{
  "num_hidden_layers": 13,
  "hidden_size": 192,
  "norm": "rmsnorm",
  "init_std_qkv": 0.0379,
  "init_std_up": 0.0542,
  "init_std_down": 0.0542,
  "lr_head": 0.00666,
  "max_grad_norm": 1.0,
  "max_seq_len": 512,
  "max_steps": 3787
}
MLP neurons of a small language model. Each row is named by its layer, matrix (down: output weights) and neuron, and shows model dimensions 16-143. Each number is 128 + 32 x the weight over its row's rms, rounded and kept within 0 to 255.
A block is one neuron, or neurons of one layer that tend to fire together. After each block is what it responds to, as a language model described it from the Wikipedia text at the highest values.

L4.down333 [ 86  75 121 110  97 108 126 197 137 138  90 109  81 134 153 153  95 122 119 159 171 114 118 100 133  98 177 114 174 134  96 127 160  99 151 116 150 128 158 133 139 131 106 153 110  94 129 166  98 127 148 188 124 119 139 133 111 132 133 144  65 117 135 126 116  56 197 166 119  20  97 118  60 102 115 104  98 135 154 134 149 118 103 141 138 136 165 100 144 118 161 154 101 118 101  88  91 102 132  76 139 148 154 174 136 110  42 126 154 156 120  96 127 143 145 150 103  78  71 109 157 124 140 125 176 138 128 156]
L4.down555 [138  75 181 161 178 135 122 189  98 149  90 139 112 149 127 119 214 117 108  98 140 138 138  88  91 157 182 122 175 125 207 122 120 194 103 132 142 158 143 109 104 158 176 147  63 137 128 124  92  39 108 112 146 152 230  97 115 173 183 103 101 118 109  58 124 176 105 124 144 141 152 132 106 166 211 103 122 149 136 129 173 132 119 122 146 135 111  99 176 137 135 115 119 123 134 113 113 139 106 200  99 183 117  94 131 118 109  90 136 125 113 156  99 155 122 118 177 159  63  86 181 145 148 139 133 104 109 114]
L4.down618 [124 164 128 192 150 115 102 146 136 131 139 138 118 132  48  68 103 110  80  96 134 131 103 118 138 162 142 141 196 171 150 161 118 153 168 160 125 142  83 144 156 135 139  97 134 115  76  78 107 129 160 150 146 134 155 120 151 133 163 117  83 124  96 151 132 128 123 146 168 139 120  87 139 120 118 121 149  32 112 110 160 166 108  96 153 206 127 129 121 118  89 164  99  81  90 112 159 155 128  83 122 111  99 102  93 161 106 136  85 128 148 130 102 125 100  88 132 222  65 179  93 121 147 108 122 141  65  62]
L4.down670 [ 95 118  50 120 132 131 139  98 172  77 131 153 147 145 115  90 206  91 178 141 112 118  88 137  72 121 158 121  98 132 103 136 160 123 131  93 114 139 112 106 135  95 117 149 179  97 105 102 133 133 139 153 164 109 166 106  98 116 156  94 141  82 117 115 169 103 123 174 112  34 142 136 143 169 134 158 102 143 134  91 157 113 147  96 116 132 148 184 165  95 145 114 178 124 119 136 167 172  90 140 122 183 138 116 169 129 121 125 151 111 188 113 127 147 119  97 158  97 151 117 205  92  84  57 109 129 117 183]
Short middle pieces of words split after a prefix-like start, above all le in Release (section headings, track lists), also v in province, ig in original.

L3.down25 [135 103 107 114 115 159 124 130 117  97 117 199 169 177 142 144  64  93 143  87 125 154 134 149 169 163  98 108 127 173 124 123 126 112 121 147  85 202 168 169 169 120 105 165  60  82 116  92 138 192  90 176 149 171  92 170 193 159  63 144  58 152 106 112 150 131 171 108 110  68 106 127 141  95 157 166 105 165 130 184 124  80 126 135 132 134 135 118 134 111 124 142 138 152 171 142 147 168 140  96 139 146 123 143 139  86 139 136 142  92 149 131 124  94 166 145 128  73 109 154 114 193 129 136 108  87 160  98]
L3.down66 [101 103 131 155 137  64 148 121  83 128 191 144  86 197  88 154 147 157  90 188 180 126 123 157 135 162  96 142 113 117 141 112 132 146 137 152 124 110 166 107 180  73 158  97 107 206 143 125 146  95 110  68  74 112 138 164 158 162 205 123 139  88 106  94 140 151 115 106 133 168 130  48 204 101 150 145 159 117 141 162  93 123 106 115 131 152  99 141 122 120  65 122  99  97 118 159  73 113 144 133 154 111 148 124  98 116 130 102 139 150 205 158 140 118 119 137 141 168 119 137 103 151  87 146 162 181 132  98]
L3.down68 [153  68 207 146 149 121 118  90 125  96 192 136  93 137 126 159  71  96 121 120  94 100 155 163 147 137 104  86 122  78 144 158 133  29 108 169  43 141 197 104 142 116 131  94  89 172 144  80 152 138 137 119 110 146 128 124 156 135 131  95 122 157 131 132 111 115 134 120 164 118  87 225  86 121 112 112 170 181  69 138  90 101 120 164 135 103 122 134 106 119 149 119 121 104 183 126 108 122 128 135 110 115 112 116 160 176 121 114 159 148  87 102 154 126 197 131  59 100 101 192 140 138 111 102 181 135 121 119]
L3.down451 [171 138 171 110 124 133 118 109 125 157 163 146 134 159 117 142 195 102  71 132 103 140  99 149 128 153 170 101  76  71 109 134 179 108 153 193 119 154 108 143 136 146 131  53 103 149 114  90 131  74 126 131 177 110 120 101 171 137 112 167 111 115  70 122 139 120 133  96 134  70 132  99 175  83  91 178 113 112 140 120 134 179 164  69 117 131 133 112 133 128  99 114 142 105 105 186  21 118 114 138 158 121 123 144 174  96  86 120 158 115 126 136 122 172 195 177 161 139 103 144 138  85 104 170  65 103 105 116]
L3.down548 [159 124 182  84  82 144  38 143 136 152  73 126 125 167 134  93  97 123 154 115 121 129 111 118  79 100 176  67 114 115 104 154 148  95 125 181  93  97  84 135 114 147 149 139 175 111 117  97 140 155 126 105 148 122 101 154 102 110 156 132 133 102 146  92 173 184 149 100 121 110 169 117 166  55 131  81 141  71 143  87 104  93 117 167 125 112  86 192 149 102 164 120 165 105 138 103 154 123 154  88  82 110 118  77 100 126 146  85 162 123  82 159 142 117 131 164 131  93 142 118 112 108 129 102 129 148 126 144]
L3.down580 [107 132 219  95 148 102 196  93 139 148 125 102 103  96 157 122 138 148 198 111 150 109 119  87 182 101 104  67  99 135  90  95 135 161 142  96 211 149 101 119 116 115 139 174  93 127 173 147 100 121 138 145 117  98  95 179 150  94 147 102 112 111 110 192  88 145 163  91 140 160 114 175 117 150  96 108 107 158 109  79 178 161 150 116 121 119  99 101 111 153 143 135 156 122 166 161 141 101 167  97 140  79 117 158 127  68 113  75  92 153 124 138 159  76 101 180 143 127 106 158 216  92 118 130 161 149 165 103]
L3.down696 [128 113 120  99 145 138 147 149  77 100 175 154 100 106 142 127 162 146 149 124  99  93 180  91 103 135 126 134 170 124 182 115 171 148 162 150 158 108 124 117 130  76 137  65  83 106 164 180 112 162 110 132  76 162 113 115  98  86 166 129 118 100 144 139 142  77 130 112 138 123 144 140 155  85 104 121 144 142 155 106 104 139  70  92 135 200 102 135 173 165 113 112 125 119 144 131 150 144 114  82 172 218 140 152 128 135 177 114  91 104  73 175 146 137 154 177 177 160 117 164  89 192 125 109 129 122  67 144]
L3.down737 [114  98 146 181 146 128 169  92 120 163  84 127  80 135 104  71  81 124 103 175 161 136 137  87 141 123 135 141  77 132 105  86 132 169 108 179 137 112  82 157 137 140 138 136 154 108 132 146 150  95 122 112 191 113 129 159  95 169 166 101  97 103  55 125 176 118  77 220 178  98  70 113 183  99 144  87 111 120 148 129 135 152 160 120 144 118 109 178 138 122 133 140 145 184 194 111  83  94 131  83 169 125 162 155 132 146 129 105  48  81 129 144 107  85 152  90 146 135 174 122  51 103 150 136 106 116 182 144]
Word-internal letter chunks, above all "th" inside or ending words (diphthong, author, Earth, 614th) and in names (Chandler, Thomas, Tschumi).

L3.down9 [171 125 144 157  97 161 132 149 174 141  82 204 122 154  76  85 127  91 112 110 142 150 136  65 120 163  84 104  93 144  93 148 131 159 148  89  78 128 146 193 123 137 114 158  86  75 152  83 145 160 111  90 124  95  83 140 172 104  98  74 100 137 109 113 186  84 171 130 130 117 130 124 129 135 146 131 152 119  79  75 156 150 164 116 102 162 111  74 163 115  74 174 106  81 113 165 135 150 142  96 134  58 139  97  81  99 100 117 135 130 138 166 134  55 172 184 159 152 106 126  98 108 103 119 194 141 130  87]
L3.down259 [133 114 132 152 134 179  94 126 188 125  96 147 146 146 128 128 159 164 115 161  91 189 156 118 142 164 104  89 122 122 119 167 153 111 139 106 102 120 109 179 143 163 154 149  91  83 158 145 170 187 150  39 161 149  58 142 171  90 148 132 189 131 131  94 155 153 173 165 146 203 169  83 190 122 178 162 125 191  57 140  96 147 118 153 136 130 100 123 148 142 113 139  96 162  93  78 128 167 147 102 115 196 152 135 158 148  84 119  88 140  88 103 149  87 128 136 110 165 107  90 138  76 117 123  66  88  94 157]
L3.down410 [118 108 119  95 107 162 123 105 180  90 107  75 165 145 141 149 125 192 133 119  92 150 189 140 178 137 111 137  58 100 204 130 133 163  71 103 141 114 149 114 186 112 106  80 130  99 136 113 149  97 144 124 119 112  69 181 166 118 142 149 123 121 166 108 127 200 126 107 128 101 110 109 139 135 128 171 157 135 118 143 120 144 142  93 120 144 155 108 158  91  87  91 155 116 153 126 107 162 142 109  83 152 134 114 149 124 116 140 152 166  87 153 101 200  62 116 195  89 117 167 175 107 118 136 116 106 181 129]
L3.down430 [137 146 146 142 110 145 130 178 151 146 105 118  95 130 160 153 110 161 168 127 110 156  84 130 173 179  87 123  67 136 111 117 105 138 146 151  89 131 135 132 150  97 138  79 129  76  87 119 125 108  58 101 160  69  95 136 117 119 165 160  80 163 106 120 214 184  77  64 149 166  99 124  87 170 121 113 132 135  97 151  95 153 110  90 108 194 140 135 132 128 160  77 137 157 175 122 136 120  94 168 189  96 100 185 114 123 134  82 190 133  92 112 114 113 148 125 112 100 149 165 174 143 103 149 153 111  94 103]
L3.down449 [ 90 159 106 153 156 134  97 127 113 120 139 124 199 111 111 162 137 109 143 115 127 141 107 130 105  97 109 194 152 110 133 160  92 172 126 122  96 114 163 104 150 110 134 179 172  72 163 150 109 148 110 104 126 141 153 169 106 170 136  64 147 135 142 150 146 183 140 121 101 180 123 150 143 173  90 120 138 116 218 137 110 147 126  96 177 164 105 184 127 156 193  96 187  84 144 127  93 123  69 159  60 168 173 147 146 156 122 167 113 121 159  80 104 206 164  68 114 140 181 144 101  70 131 113 151 127 171 140]
L3.down530 [110  88 126 153 171  95 149 125 121 109 129  70 136 160 114 134 156 147 142 145 150 140 119 103 184 109 155 135 147 105  99 107 192 202 146 103 147 100 118 143 151 162  92 192  84 106 137 101 126  85 113  91 102 177 128 197 141 101 152 101 176 125 117 119 118 125 103 147 103 187 190 146 115 122 137 130 129 133  59 109 153 157 158 148 143 137 132  91 131 174 126 102  79 109  59 184 120 117 118 136 188 108  75  94 132 122 100 140 155  76 106 199 153 164 154  78 169 157  69 142 203 113 151 130 133 100  65 106]
L3.down546 [128  73 112  37  89 119 104 131 171 159 137  89 160 199  86 183 130 115 143 120 168 149 107 194 141 114 123 110 128 164 133 118 124 132  93 156 160 112 161  66 156 129  95 109 179 156 146 139 170 141  81 137 104 154 181 131  98 134 152 144 182 120 101 125 148 113 124 151 151 133 158 151 167 100 126 130  66 143 138 176 193 114 123 205 108 102 123 174 139 135 153 148 157 145 114 106 149  97 141 137 104 189 165 116  89 116 127 141 172 157 119 150 116  82 134 152 136 131 104 155 143  35 127  76 139 134 125 131]
L3.down630 [115 146 173 146 174 126 125 105 142 133 154 192 155  75  96  95 102 110 165 131 127  93 119 132 137 121 136 143  75 141 130  80 110 133 122 162 126 197  80 157 131 158 125  77  95 156 107 154 144 114 166 122 155  86  79 101 111 104 121 157 119 110 165  91 100 169 103 124 113 174 148 123 167 109 142 160 127 185 120  75 101 136  82 110 103  92 149  82 141 134 108  64  95 118 131  98 194 157  61 130 111 126 113 114 117 108  90 154 151 144 173  88  74  99 123 128  86 119 112  84 132 144 170 164 182  83 203 102]
Word-internal fragments right after a word-initial letter, above all capital R, as in Records, Review, Road, Regrading, plus Event, Date.

L8.down457 [115 148 166 192  86  91 107 113 124 148  85 125 164 196 131  55 153 136 135  96 123  94 137 116 189 196 162 159 152 129  91  80 217 163 142 144 137  87 147 120  98 125 121  79 150  97 139 108 140  94 166  96 122 102 127 162  91 129 127 154 169  83 168 103 134 178  93 102 175  52 126 133 107 131 119 122 110 122  60 128 120 141  91 143 143 145 166 146 160 146 122 138 151 104 155 146 119 102 164 112 114 127 128 121 171 107 118 115 154 151 151 171 183  98 157 164  52  88 136 116 112  83 166 143 104 127 121 128]
L8.down661 [126 174 168 129 104  93 133 152 134 132 162 125 124 156  88  94 132 138 152 180 140  78 134 122 134 153 125 113 165 125 121 123 144 127 172 102 159  94  86 130 111 129 142 130  96 132 155 150 103 153 133 119 139 128 115 103 159 135 141 123 171 186  90  94 114 114  71 101 130 185 160 110 110  93 111 117  56  98 116 148 131 143 137 135  88  88 116 151 121 122 112 206 130 113 179 125 120 217 160 216 120 147 126 129 157 152  95 147 160 115 173 152 122  75  64 148 177  68 153 112 119  65 130 145 204 134 111 157]
Lone first-letter pieces of a split word, especially f of ft and s of sq in measurements (5 ft 8 in, /sq mi), also four, fabric, songs.

L3.down217 [155 169  60 198 115 167 116  45 135 157 155 158 188 172  95 129  98 100 141 119  97  98 109 131 205 161  39 140 182 121  77 128 116 141 158 154 153  94 112  91 129 125  93 202  83 137 146 150 124 122 133 175 110 161  98 138  92 119 115  71 136 114 130 173 170 110  99 158 126 112 161 100 104 116 133 119 146 110 137 140 106 164 123 121 169 136 159 140 112 121  83 103 190 170 114 157 131 148 131  72  85 141 117 158 116 160 106 126  70 168 124 141 141  79 128 148 131 116 105  88 128  95 140 154 131 109 117 128]
L3.down367 [ 90 114 167 106  76 208 137 145 161 145 137 122 162 116 109 177  63  83 126 133  81 127 163 159  97 110 196 183 143 106 149 122 137 117 170 103 116  74 123 137 130 170 156 161 160 119 155 176 131  61  80 131 104 128 146  80 128 131 118 119 151 138 132 167  88 128 160 114 137  41 150 133  64  99 142 148 118  76 132  95 132 138 103 157 115 157 124 100 128 104 228 117 169 137 107 112  93 115  76 202 114  98 117 157 125 144 163 116 116  70 175  84 110  61 126 114  86 132 147 142 152  84  83 103 119  65 110 111]
L3.down466 [ 92  96 128 105 155 163 127 162 158  73  94 139 117 125 135 135 132 109 113 122  92 145 170 112 144 205 158 138  21  80 103 157 148 118 134 174 153 101 105 158  77 136  74  93  90  87 133 141  80  81 138 144 173 150 108 146  86 141 131  95 120 111 139 171 174  61 146 120 109 121 135 197 133 165 107 120 127 114 101 142 140 174 156  95 137 120 141  82  91 154  88 117 167  85 158 119 124 108 106 126 156  97 117  53 132 173 126 113 145  96 161 140  59 155 142 165 134  97 147 123 142 164  69  96 164  94 137  95]
L3.down492 [140 120 170  98 116 145 169 149  73 126  61 175  90 205 108  63 126  38 129  89  89 113 173 136 143 142 125 152 171  88 109 144 114  88 131 161 122  81 181 106 149 113 118 144 124 133 121  86 128  61 172 130 153 157 111 132 143 107 109 122 178  88 131 101  84 119 141 177 117  79 152 141 171 172  87 117 155  97 136 140  46  90 164 145 122 144 128  67 104  96 135 135 166 130 133  61 152 119 123  94 103 108 133 133 123 128 158 168  72 147 156 117 127 105 169 111  47 124 171 142 150 115 134  94  63 141 143  87]
L3.down582 [108 160  96 174 158 123 117 115 135 154 152 121 134 108 159 133  98 146 173 157 156 150 124 127 160 145 183 113 101 119 134  66 165  98 194  94  98  94  68 123 105 124 127 106 105 164 132 133  97  84  63 126 183  93 184 132 169 118 110  52 176 126 130 172 185 144 186 128 114  89 128  94 141 120 124 111 119 177 178 139 139 102 117 113 113 108 129  86 107 139 120 164 155 140 174 128 157  87 152 119 148 100  94 150 145 168  70 124 124  86 219 191 123 109 147 111 162 144 120  79 146 135 137 130 138 103 125 106]
L3.down606 [164 125 152  87 123 122 143 122 150 105 142 157  99 175 190 114 112 171 135 101 136 108 109 118 140 124 106 177 136  47 124  95 110 110 104 107 126  72 101 127 123 106 143 137 125 103 171 137 106  86 122 121 141 134 163 141 149 114 111 170 167 128 165 153 157 187 159 108 111  78 128 199 141 185 158 111 152  94 139 166 116 140 102 163 120 158  88 127 155 198 184 100 135  91 184 161 161 126 155  95 123 133 128 108  88 114 136 160 112 161 121 190 148  99 221  88 185 170 121 109  99 164  94 125 116  95 119 111]
L3.down658 [153 145 113  97 150 161 149 156  45 146 139 136  96  78 168 126  76  97 125 174 105  88 116 156  83  89 115 112  99 135 129 118 131  39 119 110 124  70 158 111  81  91 156 216 129 134 146  91 133 129 119 144 110 109 171 134 138 148 129 107 117 152 106 156 164 173 113 128 142 161 115  64 118 139 131 137 129 101 139 117 100 146 134 177 126 140 148 145 119 100 164 206 109 134 145 126 156 159 162 147  73 181  94 175  72  68  97 115 110 129 174 150 116 144 136 152 190 172 132 121 174 136 104  98 103 120 151 157]
L3.down728 [144 172 114 138 103  76  99 143 172 124  53 147 174 153 163  98 163 118 102 120  70 137  85 121  97  89 114  76 121 108 140 130 133 102 163 139 120 203 170 147 135 156 176 125 181 101 160  63 120 119 130 123 113 136 150 105  88  84 130 127 114 138 143 111 185  96 159  94 101 173 148 105 108 118 149 121 172 127 199 150 114  46  84 101 145  89 139 159 188 143 129 204 108  94 170 103 131 181 107  90 151  70 153 149  98 156 117 125 145  89 152 153 140  91 178 187 197  61 119 102 215 133  86 125 118 142 106 110]
Second piece of a word split into short fragments, strongest on the t of ft in measurements (5 ft 8 in), also fut of future, mother, left.

L4.down39 [181 134 105 151 200 144 126 134 131 122  84 134 127 178 153  89 161 133 124 163 107 125 146 118 120  66 103  90 138 113 163 103  98 135 161 156 103 143 117  96 161 166 107 154 103 111 149  80  91  75 158 146 110 126 155  82 111 109 156 119 105 163 120 133  83  65 158 157 133 134  68  97  86 104 114  94  81 132  83  70 123 132 186 164  86  92  57 154 131 128 157 151 123  97  74 104 156 110 100 143  77 147  63 136 144 133 155 147 121 132 127 150 103 152 160 101 139 122  93 109 176 138 101  93 137 112 114 103]
L4.down227 [181  68 173 141 102  51 124  85 164  83 146 191 102 154  95 144  78 109  75 135  96 100 125 157  60  93 152 171 115 125 142 124 145 139 168 143 111 105 175 107 165 126 124 113  85 162 174  72 149  99  94  83 163 145 131  66 155 123 108  81 183 121 101 104  87 130 125 113 118  90  92 151  73 113 108 152 111 112 118 125 151  85 133 126  87 176 157  63 109 106 121 160 131 122 102  81 115 185 149 149 121 161  61 109 129 202 108  91 175 110 120 200 102 153 166 123 132 118  99 155 108 142 162 128 118 114 102 128]
L4.down330 [197 140 239 158 131 143 119 132  79 146 125 151  96 128  96  83 146 119  74 106  74 126 135 112 123 136  59 151  97  97 150 112  67 192 179  82 121  77 116  97 100 124 165 103 146 177 163 104 167 174 118 131 208 164 166 118  98 136 112 172 108 108  95  83  89 124 201 154 166  64 124 132 112 132 159 117  94 111 149 100 125 160 144 172 111 167 126 141 112  88 111 155 174 126 133 101 174  85 107 145 118  80  95 111 187 118 176 156  84 127 146 166 115 136 158 133 123 110 133  97 132 154 107 193 164 112  72 114]
L4.down718 [158 105 180 140 161 117 143  92 167 160  91 121 128  79  82  64 117 135 112 184  86 155 147 123 146 116 156 121 102 122 160 135 114  62 125  87 113 128  80 144 114 144 147 139 168 164 145  72 106 126 135 153 124 111 143  81 132 155 167 115 146 149 186  68 106 195 130 132 131 184 127 119 122  79 116 133  74 127 115 101 128  37 159 166  64 116 108 176 134 135 167 149  79 159 169 157  92 170 130 163 154 169 111  81 137 167 187 105  71 195 138 124 129 171 108 176 134 186  73 167 151 135  84 118 140  64 147  99]
Word-final pieces that complete ordinals, superlatives and rank words, such as 27-th, hott-est, 1-st, fir-st, nex-t, l-ast; occasionally other mid-word pieces like b-re-aches.

L4.down99 [ 84 186 139 132 130 116  62  74 220 139 123 108 118 154 147 121 123 135 133 135 119 102 120 108 137 127  86 143 106  61 138 158 146 178  89 151  93  93  95 134 128 177 147 160 160  96 195 182 134 126 120 122 115 120 165 171 129 142  95 127 149 152 155 143 122  85 136 120 123 109 113  81 100 126 141  86 146  83 142 154 134  80 119 128 143 124 136 122 158 121 106 144 116 171 134 149 199 139 127 156 123 158 129 140  47  86  92  94 124 139 155 118 149  42 120  44 151 136 110  81  46 157 135  81 132 136 123  83]
L4.down238 [114 154 126 135 128 155 194 129 106 124 102 194  82 164 131  73 121 143 171 139 100 160  74 132 179 117 206 105  93  73  56 146 137  91 101 140  82  91 141 150  97 153  92 139 139 193 110 205  69  84 203 178 159 155 128  60 115 186 165 144  75 103 122 114 130 148 130 148  83  97 141 176 140 127 109 131 131 103 119 115 160  96 175 146 130 205 122 141 106 121 148 179 137  93 187 115  85 106 117 119  89 102 198  77 160 160 143 137 127 133 120  92 128 159 137 105 163 165 135 152  93 137 120 134 159 127 121 158]
L4.down343 [135 147  86  95 136  90  81 111 142 108 177  88 113 124 138 135  98 175 154 221 122 136  55 105 131 150 132 126 145 138 148  96  76 122 111 102 118 146 163  77  95 124  89  85 124 140 127 192 172 118  89 173 116 100 202 169 130  99 137 127 151 194 115 136  80 112 173 159  75  81  97  77 132 146 137 195 128  99 138 144 132 153  99  67 148 138 101 126 104  79 153  81 142  94  80 187  99 164 124 121  88 146 102 113  59 135 114 155 143 140 166 158  72 106 145  69 134 103 114 162  79 154 150 150 177 140 146 119]
L4.down702 [188 145 174  97 125 148 100 144 112 142 146 124 133 127 125  89 186 108 168 157  99 132  95 124 133 130 120 173 108  83 123 120 142 236 142 114 134 124  88 118  86  64  63 134 107 157 185 136 146 134  81 186 152  93  85  88 113 111 131 108 177 141  90 128 117 201 151 121 131 154  86 100  80 107 104 139  96 130 136 147  95 152 121 136 176 191 142 107 142 136 164 111 178 120 120 103  98  43  99 100 130 198 148 163  87 112  73 151 102 131 105 144  75  96 161 108 135 124 160 155 115 119 151 105 139 127 137 164]
Final subword pieces completing a split word, especially "ated" in "located", also unit pieces (km, mi, cm) and compass words (north, south).